config.yaml
hidden_act: "tanh_gelu"
norm_place: "pre"
positions: "learned"
qk_norm: true
init_std_down: 0.0015
decay_fraction: 0.868
final_lr_fraction: 0.0
MLP neurons of a small language model. Each row is named by its layer, matrix (down: output weights) and neuron, and shows model dimensions 0-148. Each number is 128 + 24 x the weight over its row's rms, rounded and kept within 0 to 255. Numbers have three digits each.
A block is one neuron, or neurons of one layer that tend to fire together. Before each block is what it responds to, as a language model described it from the Wikipedia text at the highest values.

Description: Mid-word proper-name pieces. Word pieces inside proper names split into several tokens, often a second piece after a capitalized start, such as Stra-s-bourg, Part-iz-an, Gro-ves.
L5.down309:144097119119135113163151138092121143080096107045103130151118128117116131122134138134120081113157144162170162131120103141097131151154121162136134081131110111142143139159134077124111109112093133185142137127117144074129138133142079146107123135117137122110170121115113124089134129159127117129152178061156096126192119103117146122119096147156160145107105159148105102135144113171142096127108158129153139105102124117093110138152162112117152108135167125163
L5.down362:124131086121106133107152105121150107151089124142119169134117127160111122102128121165140126112136118150151130144116147160125140145146147142093089106093149100171167143127151128151189119105079134116151097122116109118145118096134147141124083139124120128110167136130104154156093140151099124112141112136112088111119111125128136128153120077114159203127106109127136152131144141141122106172142159135117143125145114164171115128128129135143120130118151080138
L5.down869:133113138142177150137159144170110149121063183110083175163149177124158136136163147168186104117128104126136144106120148111122110113114086079146108107085118149145147136166106117148125114143112157105136130157131133144118130128110107104102098094160091089149165080123107090144084125130137133159113100135134161139127129123114132122126121112149167129158151156112139137153125115131115168094152159152111124160142147114148129091153156155171144127159108115139
L5.down1104:133106093130146154094127100132153109129107116130116143146147151147163148136117138156143120105114146148133110067176111136100135160143143087119087117089095135099142131129139121131127101120114119150150157125106142214147159125130130106146086136163112118110153139101122125125099118111122145119123117147151177143133109095146103115179118139130147132110122140168115154137117114156150089155145136135117152130152086143138120113150100110110124187133155102107
L5.down1503:129158116094082126125161120130135146117094069123153121147093122149165145072125171150123135109150118149120157092108102141112134107149122123101105083133110134132145102128156161137137151139114146145127117119126131127111124139167126108103149097153116088127132097116074125109089118125098161126118129108110114186137100108123153103142122107159135107105104163138142147113122131130151144184128120130063130099132105111109126161094154124164113120146174159098
L5.down1823:144122113114078132141120123166102139115070118145170105124121127124126116128103107174108143128105096124111117116107157140125174125125171144117108138131112125117160137121158176098135116089087121125135144131160111130138131121110073100113147126154131095094172142106091142119139113127125126108113087131136124148134133103155135123146138128135139145176093107118137134145130136108153127152145116131146117093143117096117125175168114143148093132112114117132
L5.down2174:137187113108121134095095134159115096148134131137096126158087087147164097106131108119115141148156094137118137134107088133119103157141177132100127135129167121102116100120142088103106108105131144135111172174123130123140145119131137132158154123148119128158068148120131117143133085147123154081159133142177113137101144150117134142150097124155120157127160122153143127112126100150139143134129163114128159154169138156106115069096130108090170122178116085148
L5.down2229:147121129124120153134070124110126094093058065127107092143123087110089128120096172102120116146142143177138091087154114129170119153101101146122150085105092171112140129149149128123101115067155128154105143103119135161094122127145144116146127171108161173119133128072164118134089091118141130150136105120116135141119141138122102080118106127143148197152105128115128147152128096105149106129114122097131124096111130149103112154119089128063134125164161127149

Description: Repeated topic nouns. Final token of a noun or name that repeats the passage's main subject, often after "the", such as the ship, Clapton's, the museum.
L10.down20:139157150134124156134140121108090084146114230084135109126143128150113107120161169139102099134092098159122115119136109136144180140122151145145142149099135116111158143143163180116086109189145122151152105116157129120103142105172149123135098112116131099124110132178148095118144162122124152159130131124114129153108123156154116134142144092098149137114119153123108118168106161112135118139132116145124111131134141123130156103136128137117132105114120127103
L10.down25:133131120141123162126091130111132103153113138139163106136125085137158136095119099110109134130099096154140160103169118143132167168133067140137146144120141145074120112146119159159166160165158131169155113102167148148105107116136153097108114110135132118164135132117168125123136154122148121140073085102074131153113139132153128122141131123112142149133120157119173129151106180160133128157151065136091116138174082173129148134099118172142123129140121101077
L10.down334:100113127158109150158090159112118091090138150146151110118123074140106152093177143106117134156117157138151090165169143091158144102086106108129099132138115134117136162178105147126146102130135101170126136050139087144114097157127104127149107095134121114136109136147141125148157126123123160170130083136080109172165195164131144122140150104120153129131119120142122154137123141130093134108115094122105105101135121111126158162096155139133133078133150073094
L10.down1818:117120127126116121144131143105093142137080097173091175099127099092164127125159120150107129146149154164129140107124168141123108137168127136140120122098128126167113139120092123138130123156148096140186134111093146124137097117134129153121122111090177141122132132085109145135133108141137171155174063137153146132134172102153174181140120145111143178102111147152124148157099103135115118127153104097183148119151117148131113190126151142084109168109101126114

Description: Day number in dates. Day numbers written before the month in day-month-year dates, usually after on, born or from (on 28 June 1939); more weakly, opening word fragments such as ten(sion) and mel(twaters).
L10.down1020:156143122145161146173158161159128095124152174135137170156115154153165159127108121153131105137121139098091121158126133142146185122113155116103154102131175143081115114138122127144098117120130140087104150139102097159154104112156116122124123145101146145135154126179124114135107115149097123185134126108149097144111155148154137172139082107101150081122124125162102092137120108111100117168127144160104154096155167173120137150141145135161169135146133092082
L10.down1212:137180109117126140128152144134119159165121133115123135142123116156111083144108128119173068148141131133134161134138119115133147125091104109141110067133121102140160155113098165146108121154169135117155091107132133090150131074116101135142151102128103183122127127165066085098124101106117102135132129123103124127174158091149128163126159120134099119112126123123161149130155108158145130091100129091145128169106133150150121104124119115160105146140145126104
L10.down1503:171140132108133130157070103164101161083128142107112141169106141108110121153132107136137137119059175128087121122150129148127114120142167132143116100109139145154111150116154112147127124110154100137151157163068104142161170071083133142083100174129115151088140142151137125104081138141146116125136169149137120144156124123120167142106107121128143167092201114124118177105158120105133126119152167134101144138114125115137158157173132140194168169130097123139
L10.down2072:127163149113169108115131106091127118158172165145091095108129092104148148104122115135120150110121161114146141152144099151146121129108122137114139143106173094109100126106099096119133076160159128115149132130128080188096109157133138128121159167125137109121128144121111127137161143107135137148113126152092138118109179160125133124122121153076156127105116129126148159140101127142147133119173164076151149112136128127134097129183109132130106115124156116106

Description: Surnames after given names. Surname tokens or their word pieces right after a person's first name, in lists, tables and prose, e.g. Abraham Lincoln, Charles Andrews, Ralph Turner.
L5.down291:079115087134073142106132206136140111159155123112175085171130150126114145090084144129127137118140135118103102139132088071116141152137146129096105103128112142131157102148133140093137164160107100145117132095149140182119127135123112159161152063142142123107116087097092130139123106147079121121131156153147134154087124153107114168105118138118123124106084117151083133135156130146148171158118140109151134125124163117117153128141124159145144121070105150140
L5.down752:137152174160113117126134146135161157129138064113140105127126100110114111115089103093130166110170129145159103127136132129139110141162115139144185135157134106115111125120120083123196141107162109088114128147145102120087106146154134145145112123137154130088106142112125137075136141092130126156109147115103118129114123158147103124150123127129114124102144138132124145138155117120115143127113128150116152131162146083128131136129132163112147102146130122129
L5.down1215:132105179139120138150179100176115173174124116167102092127136117153117167089130123113109127090146123098120154137107144113134136183170125159133135110140085140085114141148109125092140091135135105114102105139103112141128132154180164113134107119168154165163123134114132153087080107140100149119142102151124126118143118139111095157122141143144130098149135132152112171143152146155137082114108107126135109118140138129150113152157096109142126105172139099148
L5.down1794:177112143145120122092121131105106136124149115134146131166153145122095129081093105121099150040125117157085110149157114132065114114168118184115147152088175118140130114150094136149132164125096118136134139129148144141107126113118115164130117114168161098112149152134129130143127140134131144148057139092095153118105188110135096074106189128117130155119144062123126079113121153168124141137093084136141108119116163119109121091111138127135103155126155082125
L5.down1806:147133095152109116147112143143142157155118170124151114128100124168126126116133147111146119129161129152128112093142137116153151106117117169140138127134086136155103089127143129120140134143170106127114079138142101106140114154160129099123128096141133126124124131162124170133132120107148136104155140123132099155169082110132135156125126162131169105133162130148190093130123116140133143166114139156155159115151133104131152111134160151163102153122189080108
L5.down1879:126127159096113132116112123157141138113104069164172133170134140099097150075089137106117132105144131175109089097151122158091148110135133092132155151158150122149115138151124130113130166095177110127135156179141139117137113112134123115173135158105133123132144159109124110146099127138109180159116159125091167122059189101146086068140142154131132142151108116126170157107112125148154128154098158177188121149126132101099116104150111156153133090152127120132
L5.down2644:104103173135132120087135141155127122170121138100138113109094106090130128119100121152113155108107163120147115139146108082100125120123140120066125128160127146175166058111141115120138161135133195153101112144138125152095111124145172101146132092140154078123107164119120112152093125145121160121097109127107192124081122112162120100080153106127123166137156106049099118117166145166119120115167149146139105151123156128101133143155091174099148130117154118145
L5.down2673:160147151137121150147112098135161110148145131114135122127141151081115130126123150136105140155128137174103133093152087102151124127149155127117123083159153123071123143111150125072079097152116099168098106155122091185150120113094143074103111194181091123126155147084154136139095126117140115153121130121106129122154090099132129080094108102122088175134132077137147122083159122066124102150113140139155122119121152139131159118154105101114107122098079104144

Description: Head noun after "the". The noun right after "the" that refers back to an entity already named, such as the company, the couple, the song, the film, and also "of" in "age of".
L5.down505:130096146099107115165142132120098153117140156104152105143091122164079135158149095100169123132122111130132089091105123145071114093136182127147113102100150098128167165047061114145162123106138117091097141138114177131124107132144150136132140139110104135127128116103158059150081139171161149130153150099114129103114144145132122106149140104170133128185108138099166213165122071138142099126165104146111111146114144151166138134125117128143144121090136128157
L5.down954:075119105123106143141106119121106131127118125146122126141093140162101122131128094096158117139164126161118117099143154153104116158121099160109136104142149132146121128132155124139140125150167137121150126118115110128136113126105123144159107102130102110165120137136164116139134126112116114116141118142128113152126210140149112117163142115142175105132105146117159149126113170113125126127148100123090129133101110144113142130121139142129144112123168129101
L5.down1322:078142162138120123172135114138165150117148111154122134104167100070175134114108135132114157168102109144094124158150151139153141144096161093133160094146150138120133115097116187128122129112126107085121160147106141153114121133138157121137126119114174130106148135107072110184105126107087146150138119114152154139131112105101116131134131105097113102142152092143138121141112117148123126126142165142135092158104160156128120136129178099114143113140114147100
L5.down1337:128163099117101139112097139158146144103139135152116122087101103131108108082131155104164138115130159118121120128147161088166108123131122165135127128133104171173170123129172128172106140121131161127117150153111110121159141105145097166086091173067129157131115197146143146106118096154084119126157148166073121164156098142154125125163121152162138073124095129125124124088083153146145140135110125111134108135130118135096102094156124139124125107135135182096
L5.down1415:094114119158114153118120138133146110143123098094114128121078124149113115117113132126157150146109132105067178105120163115134158114115118109122147140130098117102112149146149161168123156121156138127180112106138132118155172125170105154127091136105130121114114105134131141152107099159106169136147107133093141138181110153154140154136144134133181116146163134159157158076173127173129132140144115121132108151125110149150095163090132119149168126127136166129
L5.down1551:118146131124098161165090115132148155130127139129119115095127117117154105143101144137141139138165122138114126150116142109113135110101099151156182119171107159117156102085127115171140158127157149122139181136132145152138192128126161123116144130113105098120144128104127153088107082136086158114120106118095152109163124172120120152120100155196144094131119126097169130093117141177138131105171154113097116113124134112136123128126158136147173113134154135096
L5.down1896:125107106163132133147099147145123117106119184138144150138131127093078124135112111159133160111134117131105106118079094138136176104092147126149142133133102134130120168119093086155109108144108115123128148105085148109129096140131097105107132118141124129142102141139126144121097144109116129151120117112163139118102117118137077129161143111106091125136140153125097121134131135116126162133085133090109131140104097132145165084098135110186126080121110078149
L5.down2354:143130122138095103107100118095137120133129108119136116165114125158117100124159127127135125135131176127140162119121135121122135147153154081105133138161145125134118074119123124151137161122201157146204131089099124072102158067126143165158095076114127159174112075095145130111137088119111146119147105086060131153131120121115149128106132103132171101119136161160131120118142142116115102133180092171144137116109085143099078149111137118135125130118085110151

Description: Year in dates. Four-digit year tokens ending a date or time phrase, as in "on July 20, 1984", "in 1998", "from 1993", "16 October 2024".
L10.down144:142095117106119136099124168137135118148097109131103128103115148151152121140134134123139119121089147148092147097136103127144109129161082083095117155107113152133116144100131119145146137180129151104105153118124139128119145143128161117146105130105144121153109127161154107126157145092137205114134086149144083135136174113101096136118115106116130107132111141151171119166099150111123139078170107112128129147134095111118142126130131159138125139123111128123
L10.down867:120127128145129098132147117127157125169150040138133143115123076109146130106145152116110105135135108130129152167164111151116178168139113131134129076138137128101102167164164100163122159156119126141144132119117137131154114146109118095123113132111146125132129151156098138159107183080146102092090076104118173118160114130184153127103109161121099157172108178078102133083123116160123136102096141140154078170152116058109136103139130133117118121146119104179
L10.down1538:148146136116113165143094134118165168146169086142116141125123099135142148107121090163111106163101148128156157147127059132134094164146106136125140116110138123115117091152138144131137151094137107131127099145153150093156119112108135130135138155159134114115168153167161121138181122157100133186111136145133112152132158140120145126126119129134158162135108126118109133121138172140147123136116114153133129146155130120108176110135128104111127159145135104074
L10.down2030:163156129128133149147125169137146116116109124141144118141135110134119151124129161132135108143136139109177112096112104129150142133149106132166118105141123152167093167140156137147138072123133145139060120125119120158133102147139076112126151101152159128094123143082130146121111156121138116142156049128128136112155166160141128090094110124138129125113141131122147173148141102137122145151140172106093138137148167105143140141111146107149126123154137102109

Description: Day numbers in dates. Day-of-month numbers right after "on"/"On" before a month name in historical and release dates, e.g. On 30 August, on 28 February; also other numbers and words after prepositions or articles.
L5.down34:126168084128121116079162126138161170140102136180157152086083119119104094122113155173118121140122120088125166125117146133130119098166127144152149186144103104116153141165154099130124141117097153135121150112110118125132135120130122129078139183107120163121154116109135152155145135118116130133125125120135082105159178144149109129119117123143123130131106115196137137117107168166115133167140140113124172099124115149114119146143124118152161132149119159094
L5.down275:165131082145106151124160122107145120138144173154120129132113113142121158145127115135159112103127115149157121166115056085112140125126154112101083110113134100128117178139085156103111099099151045151094161131102107122155162137212114127126122098127123111107143129109113147108129138090125108137183120118094114127147150115106092127102111156073121138121115135126149127095141149079117099126142162124124124156136154132109122076175138148128113128162138109133
L5.down751:135113121139127113118141116130141089108144150139119152100134092125115118138137148080110068124160116162132168179136092153147132116128127108110122127133086151125128126114148097150147101127090097090107087133132150128139184115140134149155110155107103179141154112160123117113105089095153177147129181194157156102135093115154124119128161122125153115148121130085119084113099143118129107137133123137127157139112120144098131092152130125126165123163099159151
L5.down795:126118138124156120113109113136099087176134149123116179133177103132119140140146157144081132081137109108121128139127147108108106146113112152127131117089107133138131106104114117170147121103088130130159152135136093123141125107115122125144110099156157121123171094130134126108109147132101084151128146092094172144110113124156121146143148107111145158098135118117132137114103162120123105127148109090142105143136126123085097108178142128178127118143147150092
L5.down1008:096141118141099127160160131112142154124159143145157121108124142116110155129100134172115135107153070144152131114105108131110132116131099098102099138120082155113119150126168151138110120087117068126115127135147123116094115174128146133150160101140092112107137080090100128139086143163111154135144141212133138122116137155146108149101086127140128146100132115146155151068125136151116130122102122127125100129124150146140143120150139168172138141127118111117
L5.down1280:102148094113155145107106142079121153153129139133123099177076113140109136161126115099134131146121108160123111119102121087182141135143115121079069166107141103103108126134108138119150095170140124080149148135092088124152130106101172129159139130160162105121135184097121143146103127119124134144144160139091133128122118139127134068101111147126127143133116127117167144085133122094129116075142122125124138097146151116152121088144105106159109139143127117135
L5.down1523:116132147112150158074174119109121145140089098131135129147130130105158135125126061131128121099128127182115098116102150134126122129094181131102133123114137142116133159112156131126088113125120132164127174118082090104116138133156144129132104124097116131121125135078125140101146124121152120136151110138131083120130165122161167105116116093133130083078113110144152102130136143129110129099133121129152123098116128176100143115150105170164099102181104096157
L5.down2198:124118120125062138102148134110130137166139126110129129160133108110128164129126180131118098125145078138137141110117120138135139154126097098116119163112124127120143182117107145146138056112086108142134136089138110106113142091116138173122132179159124150078145181113186099115135130141124163088115108107140150126085148124138125107124119117157126185109125109190104145147117137136172093175161134160105131140152122159075093141126128159113138172153118126110

Description: Surname final pieces. Final word piece of a person's surname, mostly in tables or lists just before a pipe, comma or parenthesis, e.g. Shield-s, Bennet-t, Armstr-ong.
L10.down724:132113121152112108117088109132070126118092180088135142105141174134097122122125126125110144117122071181080086102137132125131149119148150125106148123106078133127165125140117184134126148146172140129156134149114130149107085199163106098099158126135139171141179125092095111126106089115136121123138111152100124141120149113084120133104124149096132196143121141119162129143112101132124157094145141113143119148136136113157125155174109142102135134115143131144
L10.down1043:157067107167132126094121108151083142101105129178131179129131154162147107153099151072095137149099127145123119096107099159082122130175113132135110134105186110127161102082102115108079146122148140142135103111138128178124136125136127151107100159146124146104129132107084105125087177119115113118092135160123128129106181102141128112133125098079137139180090125101125153159138104127151122118123081173109123133136104114117113157145112143079127136126125124145
L10.down1681:112116178156161155142132167104159117080109170150139108166120117117117138090116125151122147112137097163151086105143155126119165150143158086118089107122081117146082088144122145189151162122152118136142153132148125180121144182138063110153105124120155150153147121159169138068147139134083147143145132113105118160108162143169131147125131158096155172148126112110138163142129129119132098107152118136121107172135094155113153119126145133126142081119091115136
L10.down2164:145103119156112121104132120094132098094109110143135105126104110146134143139129131093145135092139122152113140132113089115104147124142123094085138158096125125110121127118142185111098161118121154128103134077150104164145140168114138127150144104187193183159109186149125160110090126130065144161124121116121159095150103078108102143147132150133136121120074149098108105110149095132144121102120167161075099160162113141125101110141136092146165078117065116098

Description: Surname onset after first name. First word piece of a surname right after a given name, often in tables or lists, like Sp in Spanoulis or Men in Mendelson.
L10.down292:125125194083091121112114134135151137143173149129119140160124134138102111117134100060149168096131084135156121097135120115143114100143121125108130156151084139102122087133162151121120148083096161138172140145152143091124082140115112124126136141153133152144128149133100100139138086111124077131163135128119118120133148157097159131135132111104104127140120072106114157113108153119146118134149124174190112115153123123103122109147138121138115115117175099165
L10.down1218:132082122145149074115121157121124104109128133140134103138143142134109142105069119140103151123130128126148150074145099098122124169162185130119156129122132126113140152133160132141141180138092135125122173140116157124137085159148123097171135092146143118142119142103158116103073138098101129124080134146117138092127149164093095126127160108118147100150158108115127143144135164142169118110109107169179081103106084113096145150103118172112130131110142124126
L10.down1721:151082110109109121149163127104143108113110078124117165157143163110120089130093074132125098088117113163127111062138157161112138150141169091134162118137128141140121107115141121149115083134159107145151171128120111171151107139103118125162091150128167151133103167160124099123150137122094133144145165122134124121110132169100109117175143129097138135159130096112083166125129117157158137131188119107146131132161119146124100120115129211126097161136126141099
L10.down2497:097092147165084105171114128130138151139133038091137142144157123119106141144074152127178172120138121146124146137094142120134153117153110140166095120079140160120102140115146170158147111111119137130137154124089155092160190163156157189137126122113141126106144120114161113079101129103114096141087180075135177122119123185091070131108131109111154116147147115120111121152111153127131119108106159108135167155095149135140112068107122153121153103152154107169

Description: Year in dates. Year tokens, or the last two digits of a split year, that complete a date after a month name, day, comma or "in", e.g. April 1972, 18|97, November 30, 1896.
L5.down49:141103140143184128127125123138114153115119099108114150124136124129156121118157118104073155106120104110114105100145117164088087106134125150137123118094153132119125101182139122092158056155176126143153113186143109140129116127085111113126113118099112119136089168121121116119112115124111164123101142138131119159099144086111112116125097084129124121176140116100145109111115172107132126141115157105107167113144111138105145125159129118131127154137106134175
L5.down125:105092154144115159048094110120135088106109096155125109095135111120147089098138134117149108116140129159141137096085131106147130118083110111151118120118136111134140090157155092108108147138151167096108114162168132156148150109180103113119131172113142113133110166155136127127111117143119141129148115210093141141075162130168139107138125140113174093094098108142133129146127104110161133158123089075132149147173124119105085133104123086120149132144143158087
L5.down198:169146119125108124114123129156157154122118103125155178124155164126163133139093120159148127102111106119117136120144159138130178084112133142074071124185152140137093110125117159144082136100139124114164120191135144141133142146100133154133137155146133143121077152122166151115141112157136140140142154133117104109147126139132114110129119162149086109149130131164095162146134140140094133119088095100061133138177138151080140116134119105141148132137088114118
L5.down286:136127161091122081154147108162131127139078162140177151118139146117189128112158114118144121130154157106172141129121149126138126109113120147114139135160149141120107133120115144126099140113103127106118121118114114119115120190126137151121114099102125099140101127127090104109167121099113173183090150187115124133125158152113100179126087132128106118144120106146111126136132152135133177120132104092106142084128140104128142094139128122105131124143105102145
L5.down1180:145108177165120168129148102148098121134116089117139156146168075129145129074139101114137099118168136134152189152112122170150094132136099151144100135135137138067092115141140141110116133111128135103122124155090106090122102121107110134094137100112137095145113160138107149120148127158091124144077106148150177094142148158105147118117119131091127123117104150160066103126110095095130155137166094093133118123149109126114130141099147156102117103157140134152
L5.down1470:120122112141130116113097139167086138141075050117079140094144087105128122111074171127124123127132145125110061140164180094141138128115108138099129110145095151134137142194198150151165130139138131148094160120094143167159128092110117153120146145152156129168150103109120156127128137102098162123142139150153135110111130112140167139124115133148128139176118106147103147116097105152145112125095127130111147143149110156129117134082148122115136195131099168163
L5.down2128:130121105116137069127074095098135091120104090135127167083128122120142088135090145116122088120121127146129120132132093134131112159131124148099108145124131136127117152108140110125109111140130112080105123139133096140115169074168110105150157138139067150095105121092144095132139165151128120103079097133120111116066147132114114113135172181156126131124113113129130169100129163134118126115167105122162126160168118091119115182091118135166143106130114127153
L5.down2376:138121147182153128147146144166113118093125125148105161114132106107133135075164095158099152118135142109133133121131141149081135115120121135119103130123136147148129100110101133092129121177163101147076185139099131182103141143107094090149127138129102144163128126094142149122115120126118175124120161132081149115150125071147111108116103118143124187175123095081107135075115155099120127126126108161120158174138097137107125181110184167136121126134124118134

Description: Mid-personal-name tokens. Tokens partway through a person's full name, such as a middle initial's period, surname pieces, or a table separator just before a name: William C., Jerry Le-iber, Rachel Roger-s.
L8.down584:131096095149120120166140106134149169109100188117120130083119128139142157131133140150098129174134136116158159138080120075158103118117128155101087146168142134123155138139153093117100125196132139128097101097113091127147144126131107135091138135129125147170103092115132163117165127129144138146128102092167091150175116112152149165069117110138118090120140131113148153137172119126082169162139164104094112119107134142127153167131097127110139146141130139137
L8.down2616:123106104181126104126160133133213154150135159139120107111146129135138130187095118131065121166176140116156132125087087106117129104139118144131117099123130151147166127156133087096095106163125130150081099104140107125167152099128110132113092117104099142102147092120131113129110125153142134121115152131149141131153138106113155118092102117137098113133099109105143143136124081112131121169145136146126121094103092133134168147143121153137094128135107164090

Description: Clause-linking function words. Relative pronouns and conjunctions (that, which, and, as, by) right after a completed noun phrase or verb, opening a new clause, e.g. "derailments that", "sentenced to death and".
L8.down623:116136176104105118143157093092142138167106136126172118178106143110168144141127086072156171120116139148143124127109113137132121127138089107094164113121118164095107130100137078127100145130158097122131113142152174159116125159101146134128115167122138133102165148133179100110140161104146080110148106119111120166104135150204121152125096144124170099166117135154124143119158115142102129084124137122148119128081083146085125127111132155133157130170131125136
L8.down1527:119138152148088160136128104121140115203109178145114102156108145098134139147150120108141105126106152149122116166099158093090135146138139086100156100105146147132091118124162136126161116162144125192142140110110116190096116140123155095117088155135120141116142154162156105125146167147129137150143143151106136170141118143145147095120108100152148103117089145129103134095105115171119102121087124096118117151107110175094093098123122141094118171117152115133

Description: Sentence-subject name endings. Final word piece of a name that is the subject of a biography sentence, typically after an opening phrase and comma (Star-r, D-yer, Bog-dan-ović), occasionally a pronoun or "also" in that slot.
L8.down384:096145129149084111146155099117160115127131078142085160139150129128113096118145116117090148106133111132118118116169139129127151122139160126120118155130092151171156151135132131100115078139139134123155151123135132094111159130160139153078130146134146080143160126112105114121134130128132172114142120142107162089161120127147153142124099163134092139130133137138147135153120104126158180110117137153107163182168157120131165121135100139120104128126148117140
L8.down1837:093113149128122165109118131109131094123115087134122111170107099087115127121149083141135126086108129122119115072127168154093155162182170094118125122117108125111102172116139137152152122107132134153156189126153161153123163135149115112162104109132157164118166167124149131125099141106065144118124094144114134112132122156128110137177133123127139131127116164171134132102105151166186113118118164183149122126114121103094121112122142141124117132131162088140

Description: Year number tokens. Four-digit year tokens (or their final digits) in dates, citations, tables and infoboxes, e.g. in 1971, 2020–2021, c.1745.
L8.down83:131103131129136140118158142082107136165095136160128122127136154148124095139179129110091138106128146136141139111144120133108140106145096113089135114134112113113099092134113121124147142146118109140110126133110099158115116124121149126155142082156141147109154119119112156139196119104125163108159107069057139109153135123156113082120153115096125139143101097136113147095109096128123116128110073112116135126148138135105115124142083138076128134156092114101
L8.down861:125102176150184168123157115125150090177146131136130152108209193130118136129094097108095133135151144123145159133134153112131123168155132109099114108104163129174104127138108142122133141115121105154104137121129110116121122124113103162164129124140136139145115132093094128151188128110123164122164139138086108163149134144158128105112145142117120130138118128140124145097138111140127104094123142208091153145163112119145163156108120123109136123133131141134

Description: Full date start. The token right before a full date, mostly "on" or "On" or the day number, as in born on 12 August, released on 22 May, 13 March 1940.
L8.down1081:119118127158113142164121114125123098137139157126094189118156097137130113151164116118061150125155111149112148089143178125120159125099161104109137082123105114134104168115093143127093117153141123121137122143130119138135124116134121143103144164137128130116096100169186104121119102150126148136143119099140139126137149117105091116112161105114110141120115142098148092090139142111153082161093131142086166149134119123131115117151103097160134141154107137140
L8.down1496:131131117136168125123100162133158132144100151136112160108169129132147157137111079134110110116142113107104159105114107140106133140118110090107140137104120094119110154133119170136126143136175124116156112113148132160157128132147145174129125159160165171100138137134131131111118124148130116074138128140138153124116145110115139130120158082172144145114122149102141146083090146095141094159121133087092120128160127138161097087111127142139159128144136120166

Description: Article-topic back-references. Generic nouns or pronouns after "the" that refer back to the article's main subject, such as the station, the school, the site, it.
L8.down2240:155108083143110179139098133161162126118137084135165119117099132137128130147179158131098146120118110125168075115083139121085106116128135122096141130101120139127139114092164133131132137142143129136132155164128078105137156152115153168109108107120127162164153129163194167091114129137103151115116129149123132124144101120109166121106154150132116118152133108166146123132169180098129123128114144119096147140155148099127134104088124140158106145150125115132
L8.down2486:140103126115140157128135113139085151115104159116139085109139068128101103107116074162101132109091152107123088112112127117111140099092164119133126135113151109105126170156102125161139085147158106142135142117106156120125114124107101108145090125121122123126129119104132178161125160125145135137119127145094090112134134177154163098115130101118153150124138161142106194134142163104102133151141122163139163108155117126095100159106122124071149157138133115155

Description: Linking words before a second item. Prepositions and conjunctions ending a multi-word connective that introduces a second or compared item, as in along with, as well as, rather than, from … to.
L5.down227:116140124100154175150130144166153106151147162109123101116139107166144117157102060093150115123102183128111127124111115106158080067161108142141201177102117138104112101149088116179161145134136133139112099140143150097138134133120109139170155145147111101139153105128105136100127133099131061117124151123101130128093142114130168072135080131100153138131150115111132124151141137115097093136144134083106162112106100134104124167115099117112131142098119140104
L5.down512:148135159161099162139154115093125116172127119156120142136156056133135148139111133097120156149085143079116140128142072154113106106134138122125085130107148142096098132158068142110129112121093104126106153131141107131114138118142116130109155178151098154131126102135123177149149129110115162155153112145141126106128118097109144113130120161147092153155120111109156136164101108116105139105131139115118131144118124130141094119155140108092105109146120093136
L5.down834:104108127141116139154135117106168092119146129147143101132120114155166137173162136116165104147134130115124151117151116115143127139134076140166149132136165156108132068139112070131149152153086129127124142166113169182181113143132121119094108124135127143107166145116109110127122136085180122115160165140144114153122106154113126143112101134138127142138105155133165115132125132105136104154136096182125133141106129136080133112157155136117118083108128102116
L5.down1411:135125115145125113134148132112158146128149095113112068105152134130093161113115132111169140160140107116113132113105105121160135120115108112137127142125128136065143115118137146121176119147147142114116114146122152126054099149143136112138131088154136154141099121142075144135124139152157098090153159132088124089140099132138106115163071178122149111121127139118096134134154120152097125150121115105130098102152158091118177111108139111108093157127149088133
L5.down1455:130144130068157137152076145150109132119076116108141134057190129111182133137177129123101061134112149107148164126069114155140139139120126134141167116127120119129129138107104161142126181136181140151106154143092133176149124106130150170122129128118117122141152108106115137129091120138109123114142139095136109152133116184139117120125121136135120125174112097161117165119141108117084098141152147144113136110115111122138078127084151157172121089125111136136
L5.down2165:130100095143108137128132123097154111161154131136101098136116109109130114139158104110119108101149162095099110112098126129146127127111122127162174165146134167129110114151148084130106150134131125128110110146138121110130132139126125110127129111119092153093146161144138120175099123100128106099154113158096148160096156144121160133115132145143130140091130147128161122111146137132110113145127104152137116123109163096102140106142129121104101104128156146144
L5.down2248:148097114150136098189104099104106139132104182125134094143148093140083155151111127094156149165179155104117122085145136123142125133110082112087101139112150122150146130121139112114098082144178134141107142102153101128173129147125119115117121105158150126150135119122136143129125130091155129124151173145098103126142097156131097132132106140100153114137132163119151115125107122085133084116076146162137152162129126143150135141133121172094106110101116097152
L5.down2598:132118129124128134138144119107133175146106212104126115148117128133103120154115148076142120090133124088122129135119131121140138137087131173166139092111163121113129154162139093129142140150098167110136130144105093130108130149164114069111104132069122171122169062128089166161138145114136112109152114136091134130114108135164169141143108150111085165114137092122107127126158137138084071141059103116080133144120171137128104191127144122139132136115128123145

Description: Token before a date. Words or separators that come right before a specific date, mostly "on" (on 27 September), also table pipes, "born", and dashes in lifespans.
L10.down213:119153141096174135149096125142121119163119169152138137117167134171124135157078093117106096147158143095099162149096123120104121144112108092102158128105138110113154189121138176134147138152127114147156151152081082099148138102132126113116123110156137142163148113100111153116102133079143120112145112148113109168100125133156162083110177132133102163097085110120131126098103110137129065146122137087105126172121115119181143101097157083105149105150123066111
L10.down291:117112142103140131125116120159111136157098148132137139109127110126133157127131124156139126092113170112177153149113145111108108093117161125096111118106091135125148154079177189131136119132152110177105152088126123110109080143128110115132151162171090151129119108136122122133120134135126136142137123142156156139115131113114166083114139112131082101103076142129118091133149116129125135115140110143117112108126113111145123111135132120119146153116166074114
L10.down892:108092121091083134066150131140129147099107097132127158120125126153162145116159110168088148114158119134126168112094142147067129177143149135107124118142115098111155135114130145154128091110154128157118154122144125185132087143098162140112104160102133158123150089118164136132120149132084088122102095098104133123107148148163164060146149137105166166148117124117112174148103120121154105135142177105099158104127096100125103177121079174146145114164141131136
L10.down1963:101133147107152144145111156121144144140165138121139121077156105135159124135124084131104121084176103148129140125119181142145126135129089088122137117126119126138124113148130160115095146113132140104131128154125077108168111141165123159104118110164160128106098112091100148177117109203104145163122142170145139138148128140191104148105139148140098103138102129090147183096150150103142093107111070149117156139141121154122140090161133147125149145128144145128